MLP neurons of a small language model. Each row is named by its layer, matrix (down: output weights) and neuron, and shows model dimensions 160-287. Each number is 50 + 10 x the weight over its row's rms, rounded and kept within 0 to 99.
After each neuron's rows, "fires before" lists the tokens most often just after its 100 highest values on Wikipedia text that the model never trained on. A number after a token or word is its count.

L3.down550:45 45 66 54 44 47 44 53 42 36 60 48 50 53 36 51 45 48 52 49 51 56 38 37 41 54 41 36 50 67 38 44 42 44 58 42 61 23 55 63 49 39 63 69 44 56 38 48 37 47 49 62 34 76 48 53 47 47 74 32 50 52 56 56 54 51 33 53 54 47 37 49 47 49 51 51 51 60 58 53 39 46 59 46 58 53 48 59 53 43 53 44 44 45 45 57 43 49 51 40 58 27 41 63 49 51 63 40 63 49 42 53 44 55 47 56 43 49 42 62 43 57 27 59 33 59 32 49
fires before: "| " 40, ": " 10, "\n" 10, "0" 4, ") " 4

L9.down592:49 52 63 59 39 51 49 36 36 48 54 53 39 45 48 54 38 52 58 47 40 51 63 55 51 44 51 47 28 31 59 41 50 51 35 65 49 53 43 44 41 42 56 38 50 52 52 56 49 58 31 71 46 38 60 50 43 49 59 29 59 51 54 49 49 73 52 45 49 37 37 56 62 37 42 58 54 38 57 39 46 60 37 62 57 48 57 61 60 46 62 63 39 45 63 60 46 70 36 60 58 46 37 59 49 43 70 57 53 48 65 58 59 60 57 67 62 41 40 59 52 66 46 51 36 49 47 37
fires before: "| " 26, "201" 8, "202" 7, "200" 6, "199" 5, "of " 4

L2.down1198:70 32 50 44 43 42 40 46 58 48 36 55 45 65 64 53 51 22 47 58 57 59 43 52 57 60 50 47 49 24 32 49 56 56 55 50 54 52 53 39 57 42 47 50 42 53 48 55 34 51 50 39 53 60 40 47 49 52 60 65 57 48 58 38 40 49 51 66 67 52 49 55 63 56 58 44 50 46 55 58 51 61 52 57 45 50 54 41 33 53 53 57 69 50 55 37 34 39 59 60 44 53 63 47 52 46 54 51 59 42 33 47 31 60 47 43 54 35 49 55 62 43 67 61 53 52 46 57
fires before: ", " 52, "| " 14, ": " 9, "–" 6

L3.down163:44 49 43 37 44 58 56 51 55 33 68 45 55 42 45 40 54 75 49 61 54 60 55 43 64 47 45 69 62 50 62 53 24 35 38 43 39 42 40 62 64 50 56 50 59 49 36 60 43 78 52 47 49 58 44 62 68 54 41 40 53 44 46 31 48 36 59 80 40 28 48 55 54 65 59 58 55 50 62 52 52 61 46 51 54 53 49 43 40 46 51 48 68 49 69 59 53 59 38 49 51 53 45 39 50 41 57 58 61 53 50 60 68 39 41 60 63 54 48 60 65 50 54 43 43 62 56 37
fires before: ", " 34, ". " 33, "." 13

L3.down153:56 64 74 52 46 60 40 41 47 59 53 66 33 61 49 65 57 64 67 34 57 40 53 36 45 29 30 66 51 41 43 52 58 51 51 57 49 36 75 49 49 66 59 45 39 70 66 61 46 48 39 38 35 59 60 56 55 46 38 55 43 51 38 58 52 28 35 60 51 55 51 49 51 40 40 64 51 43 65 64 47 44 36 41 41 61 48 51 60 28 58 47 44 58 37 40 41 61 50 56 48 45 44 40 44 58 55 39 40 36 54 56 61 57 73 52 56 54 29 60 43 56 49 49 41 44 61 36
fires before: "| " 40, "/ " 6, "\n" 6, "|" 5

L5.down67:42 51 54 49 39 56 21 70 46 64 53 53 43 63 59 48 42 55 54 52 73 38 60 46 50 53 41 59 43 52 41 38 53 44 55 40 55 58 56 42 67 48 54 57 41 56 43 68 42 37 46 35 45 29 40 33 60 41 46 60 49 61 55 64 53 54 56 48 49 32 43 63 55 41 24 54 43 36 49 61 49 53 57 59 68 51 52 49 36 35 34 40 54 39 48 63 39 45 42 61 64 51 67 52 61 56 53 48 55 24 56 57 54 67 36 44 62 59 36 58 61 53 43 65 36 31 62 58
fires before: "| " 52, "|" 24

L9.down349:43 58 43 67 38 56 47 52 44 40 66 63 44 53 54 46 44 41 24 49 53 57 43 52 52 62 24 46 49 61 55 49 32 43 49 52 51 52 35 65 61 50 51 39 39 46 56 61 34 45 54 50 65 45 37 53 35 48 64 24 35 46 65 64 52 51 48 67 56 46 35 46 46 50 46 42 58 54 43 49 42 53 36 58 44 73 36 43 43 53 46 46 39 52 54 46 44 42 47 32 52 53 36 40 53 40 58 40 50 57 58 51 64 56 34 66 50 48 51 42 53 50 49 43 32 69 51 60
fires before: "| " 39, "(" 9, ": " 7, "|" 6

L3.down1330:51 52 54 38 46 57 55 59 25 48 46 49 67 55 42 42 52 40 45 58 57 68 46 48 52 55 50 50 53 68 59 57 58 41 55 64 57 56 64 68 70 51 72 51 57 38 46 48 57 57 53 59 51 42 46 32 60 31 65 52 47 51 31 53 35 40 46 42 63 35 48 48 32 44 56 22 55 53 48 56 46 53 54 64 39 33 54 41 52 46 49 47 49 44 41 53 40 42 42 46 37 39 50 53 64 49 47 44 42 45 65 45 64 35 50 84 46 45 35 29 28 52 60 56 46 35 60 46
fires before: "\n\n" 25, "\n" 24, "==" 11, ": " 10, "| " 4

L9.down937:55 66 44 50 71 53 40 48 61 27 46 61 53 57 61 43 58 73 45 54 44 46 49 63 36 41 57 57 37 61 51 56 54 44 64 58 36 37 58 45 55 48 60 54 42 67 54 62 68 52 41 51 44 33 43 64 52 56 55 47 48 48 53 45 63 56 54 47 50 25 65 49 50 45 54 63 59 55 53 66 29 65 32 35 49 53 55 61 47 33 42 41 54 48 61 64 55 52 52 41 61 52 36 53 47 55 44 43 38 73 53 52 59 49 49 37 60 39 42 54 37 51 55 34 29 58 55 44
fires before: ", " 35, ". " 20, "." 7, "-" 5, "; " 4, "'" 4

L3.down1524:52 28 53 56 41 40 39 47 52 45 58 50 47 66 56 56 67 34 30 77 43 58 48 62 42 49 48 63 56 31 46 51 42 66 55 69 74 45 45 18 48 49 59 59 58 68 47 46 43 55 47 40 31 60 42 54 37 41 45 45 47 56 51 38 54 44 45 31 45 71 38 42 54 58 48 45 55 47 56 43 71 52 49 37 46 57 33 48 45 48 62 44 40 51 43 54 65 42 50 63 54 41 75 57 45 64 44 40 45 49 57 53 63 55 45 37 44 36 33 48 67 71 57 44 46 51 47 27
fires before: "\n" 33, "0 " 20, "| " 8

L3.down295:48 39 61 63 56 53 60 32 51 52 65 59 43 45 50 51 46 40 64 40 58 60 59 52 50 49 65 51 48 54 56 46 59 58 60 53 58 40 61 38 33 36 55 43 52 53 55 49 72 43 49 60 43 61 49 46 43 41 43 41 62 64 62 44 49 45 63 44 48 55 51 52 57 49 36 56 49 52 58 46 52 54 52 55 56 42 62 54 35 60 48 60 42 55 43 61 55 39 57 50 39 36 58 46 44 41 78 45 38 60 58 45 60 59 61 50 57 43 44 62 30 54 46 49 48 57 45 38
fires before: "| " 56, "201" 12

L5.down1443:40 61 29 48 38 53 50 51 54 43 59 33 37 41 51 48 45 35 54 46 42 40 34 56 49 54 36 57 47 47 40 54 60 59 38 43 50 50 57 46 57 53 55 64 40 41 35 59 22 36 52 44 38 54 58 47 52 48 62 69 49 87 51 40 53 69 64 51 59 38 58 65 42 78 49 52 46 46 36 55 53 46 54 40 42 42 54 46 54 56 64 70 39 45 49 45 48 55 53 45 72 65 46 50 47 35 57 66 65 48 52 57 54 57 57 53 59 68 44 54 46 28 53 42 45 49 33 59
fires before: "| " 49, "==" 12, "===" 6, ": " 4

L9.down1140:47 27 69 50 35 56 67 58 62 57 57 43 71 38 54 46 38 57 47 50 64 73 46 57 48 59 52 49 43 38 50 57 48 54 44 52 60 54 41 50 48 52 48 40 44 43 62 56 65 63 50 59 55 48 40 48 53 33 55 51 48 66 37 40 55 44 54 53 49 33 51 44 61 54 44 61 38 51 54 37 49 52 46 59 31 50 61 52 62 58 47 41 46 53 53 51 51 59 41 65 42 43 36 50 52 58 47 50 49 63 50 47 58 49 40 49 52 35 46 62 53 53 43 46 43 56 52 69
fires before: "| " 64, "of " 10, "|" 5

L2.down1438:55 57 39 51 44 63 41 44 43 36 58 76 52 39 64 61 51 37 34 55 71 56 40 53 44 52 37 44 32 64 59 56 44 40 54 77 48 33 44 62 61 50 37 26 43 55 78 51 48 39 57 64 55 57 49 61 51 51 53 49 46 58 56 59 52 61 45 64 51 50 48 35 60 34 54 49 41 54 52 66 33 37 38 64 36 52 48 50 40 51 47 35 44 33 45 60 52 49 57 51 43 60 29 37 52 57 39 52 57 54 46 60 50 49 52 40 61 50 43 76 36 54 69 43 45 55 48 48
fires before: "| " 38, "\n" 12, "|" 7, "|---|---|---|---|---|" 6

L9.down24:60 59 57 52 56 61 40 48 44 62 42 39 30 43 52 51 40 42 67 58 76 38 57 34 44 49 47 48 31 55 44 60 49 39 37 58 51 52 42 52 53 53 54 50 52 61 64 57 38 46 54 47 29 53 69 48 56 59 42 57 43 49 63 56 53 44 43 57 44 61 41 49 45 37 56 56 43 59 65 67 49 53 54 75 43 46 61 57 47 51 57 37 64 43 31 35 45 56 36 36 46 59 50 52 61 51 33 35 68 49 58 54 65 53 52 47 41 41 53 50 44 61 56 58 42 46 59 55
fires before: "| " 59, "|" 24

L3.down766:63 48 66 46 58 60 58 49 59 41 47 52 45 51 49 56 55 85 48 43 45 62 52 55 53 51 64 44 46 68 50 49 38 33 42 46 45 50 50 54 59 58 60 52 56 55 61 73 47 69 43 18 41 48 53 54 48 53 37 48 42 52 40 34 35 61 50 57 52 52 58 51 58 44 40 59 49 41 60 43 42 58 55 41 45 49 55 57 50 49 33 50 61 54 60 42 37 56 41 43 50 51 29 55 55 66 58 53 37 48 61 72 45 55 66 48 68 52 54 46 47 52 56 32 52 48 63 51
fires before: ", " 30, ". " 23, "." 16, "\n" 9, "\n\n" 7

L2.down949:44 52 57 40 41 30 61 52 38 56 46 48 53 43 47 38 72 43 28 58 28 52 40 40 59 52 36 46 66 60 33 37 50 54 37 52 44 37 51 48 68 40 53 72 46 53 36 55 49 64 58 41 63 49 48 44 45 26 61 59 57 57 66 48 47 62 59 51 52 45 48 58 44 46 46 51 58 41 51 56 35 52 55 50 54 48 63 39 59 54 60 52 54 52 54 58 45 36 54 58 48 59 41 67 35 31 48 32 54 75 64 74 54 33 41 48 51 47 56 45 33 40 42 69 45 38 48 49
fires before: "| " 33, "==" 12, "to " 5, "0" 4, "–" 4

L3.down582:41 38 53 37 70 38 51 59 62 55 51 49 53 35 59 44 47 46 37 52 40 37 39 45 19 46 66 53 39 52 30 46 34 64 45 43 51 55 52 54 53 62 53 52 48 57 63 47 52 50 38 47 46 53 49 41 42 30 55 44 46 38 58 47 43 34 61 41 41 57 36 50 50 53 49 58 41 68 37 52 59 48 56 44 50 59 38 31 40 40 62 52 38 38 45 61 44 36 38 50 48 46 56 53 48 53 65 64 50 47 37 46 48 44 46 39 44 47 45 54 52 64 70 55 53 41 24 39
fires before: "| " 36, ": " 8, "2" 7, "PF " 4, "^{" 4, ", " 4

L3.down877:62 41 47 53 33 35 49 57 45 54 35 39 49 36 65 64 52 33 31 52 46 44 44 40 50 60 33 52 50 51 54 47 69 46 39 48 50 49 30 48 41 46 39 60 60 65 53 45 48 57 55 58 56 61 38 56 34 52 33 34 49 47 46 48 42 65 38 54 44 56 47 54 35 58 50 47 63 49 53 39 52 47 55 46 53 47 44 37 33 56 48 81 58 51 55 73 48 39 38 38 64 46 51 38 43 53 63 54 47 56 60 67 49 43 55 28 59 48 46 27 40 61 56 39 45 52 39 57
fires before: "| " 33, "to " 10, "a " 6, "no " 4

L5.down804:41 58 47 52 32 62 54 44 56 52 60 51 53 43 41 47 60 58 47 54 26 65 55 62 35 57 59 47 37 44 50 52 51 50 39 53 67 55 44 53 52 64 55 47 41 49 59 49 46 62 67 53 64 48 54 49 37 42 55 50 56 69 64 45 54 61 55 51 52 54 45 51 48 57 45 50 49 48 48 47 42 50 62 63 45 42 59 25 46 33 41 59 48 41 46 50 60 57 52 53 46 60 54 51 65 50 34 45 54 54 62 51 48 46 48 51 54 53 51 54 47 50 31 55 36 48 52 64
fires before: "| " 27, "- " 12, "The " 11, "== " 7, "==" 6, "In " 4

L3.down901:52 56 56 62 52 50 46 31 45 51 50 59 61 47 65 49 41 57 48 51 62 34 73 59 69 58 66 52 42 41 52 52 34 51 41 39 54 54 43 49 56 34 49 47 30 62 52 45 65 47 43 28 46 37 76 55 45 53 38 58 29 41 44 55 47 37 36 69 53 52 52 52 61 39 22 55 62 37 47 51 48 42 43 58 63 45 59 53 51 48 45 49 39 67 51 44 51 61 41 42 43 50 71 48 35 40 53 47 51 31 56 49 63 43 50 58 38 49 50 38 44 39 51 47 55 42 61 42
fires before: ", " 20, "\n" 19, "| " 9, "(" 8, "\n\n" 5, ": " 5

L9.down587:47 65 58 44 30 65 38 43 52 54 61 42 57 62 52 48 66 57 54 43 60 60 57 55 42 35 64 55 61 41 53 52 54 56 71 77 36 58 57 33 43 54 50 45 43 59 58 50 31 46 48 38 47 37 44 41 59 47 42 60 50 64 64 36 36 52 32 49 57 53 43 43 65 39 45 62 59 35 58 45 48 57 47 42 59 48 54 45 67 57 38 38 64 54 55 55 46 44 44 39 56 51 78 41 47 55 50 42 53 37 61 53 61 49 44 56 49 36 51 50 44 48 44 46 54 40 63 52
fires before: "| " 27, "by " 10, "and " 8, "to " 6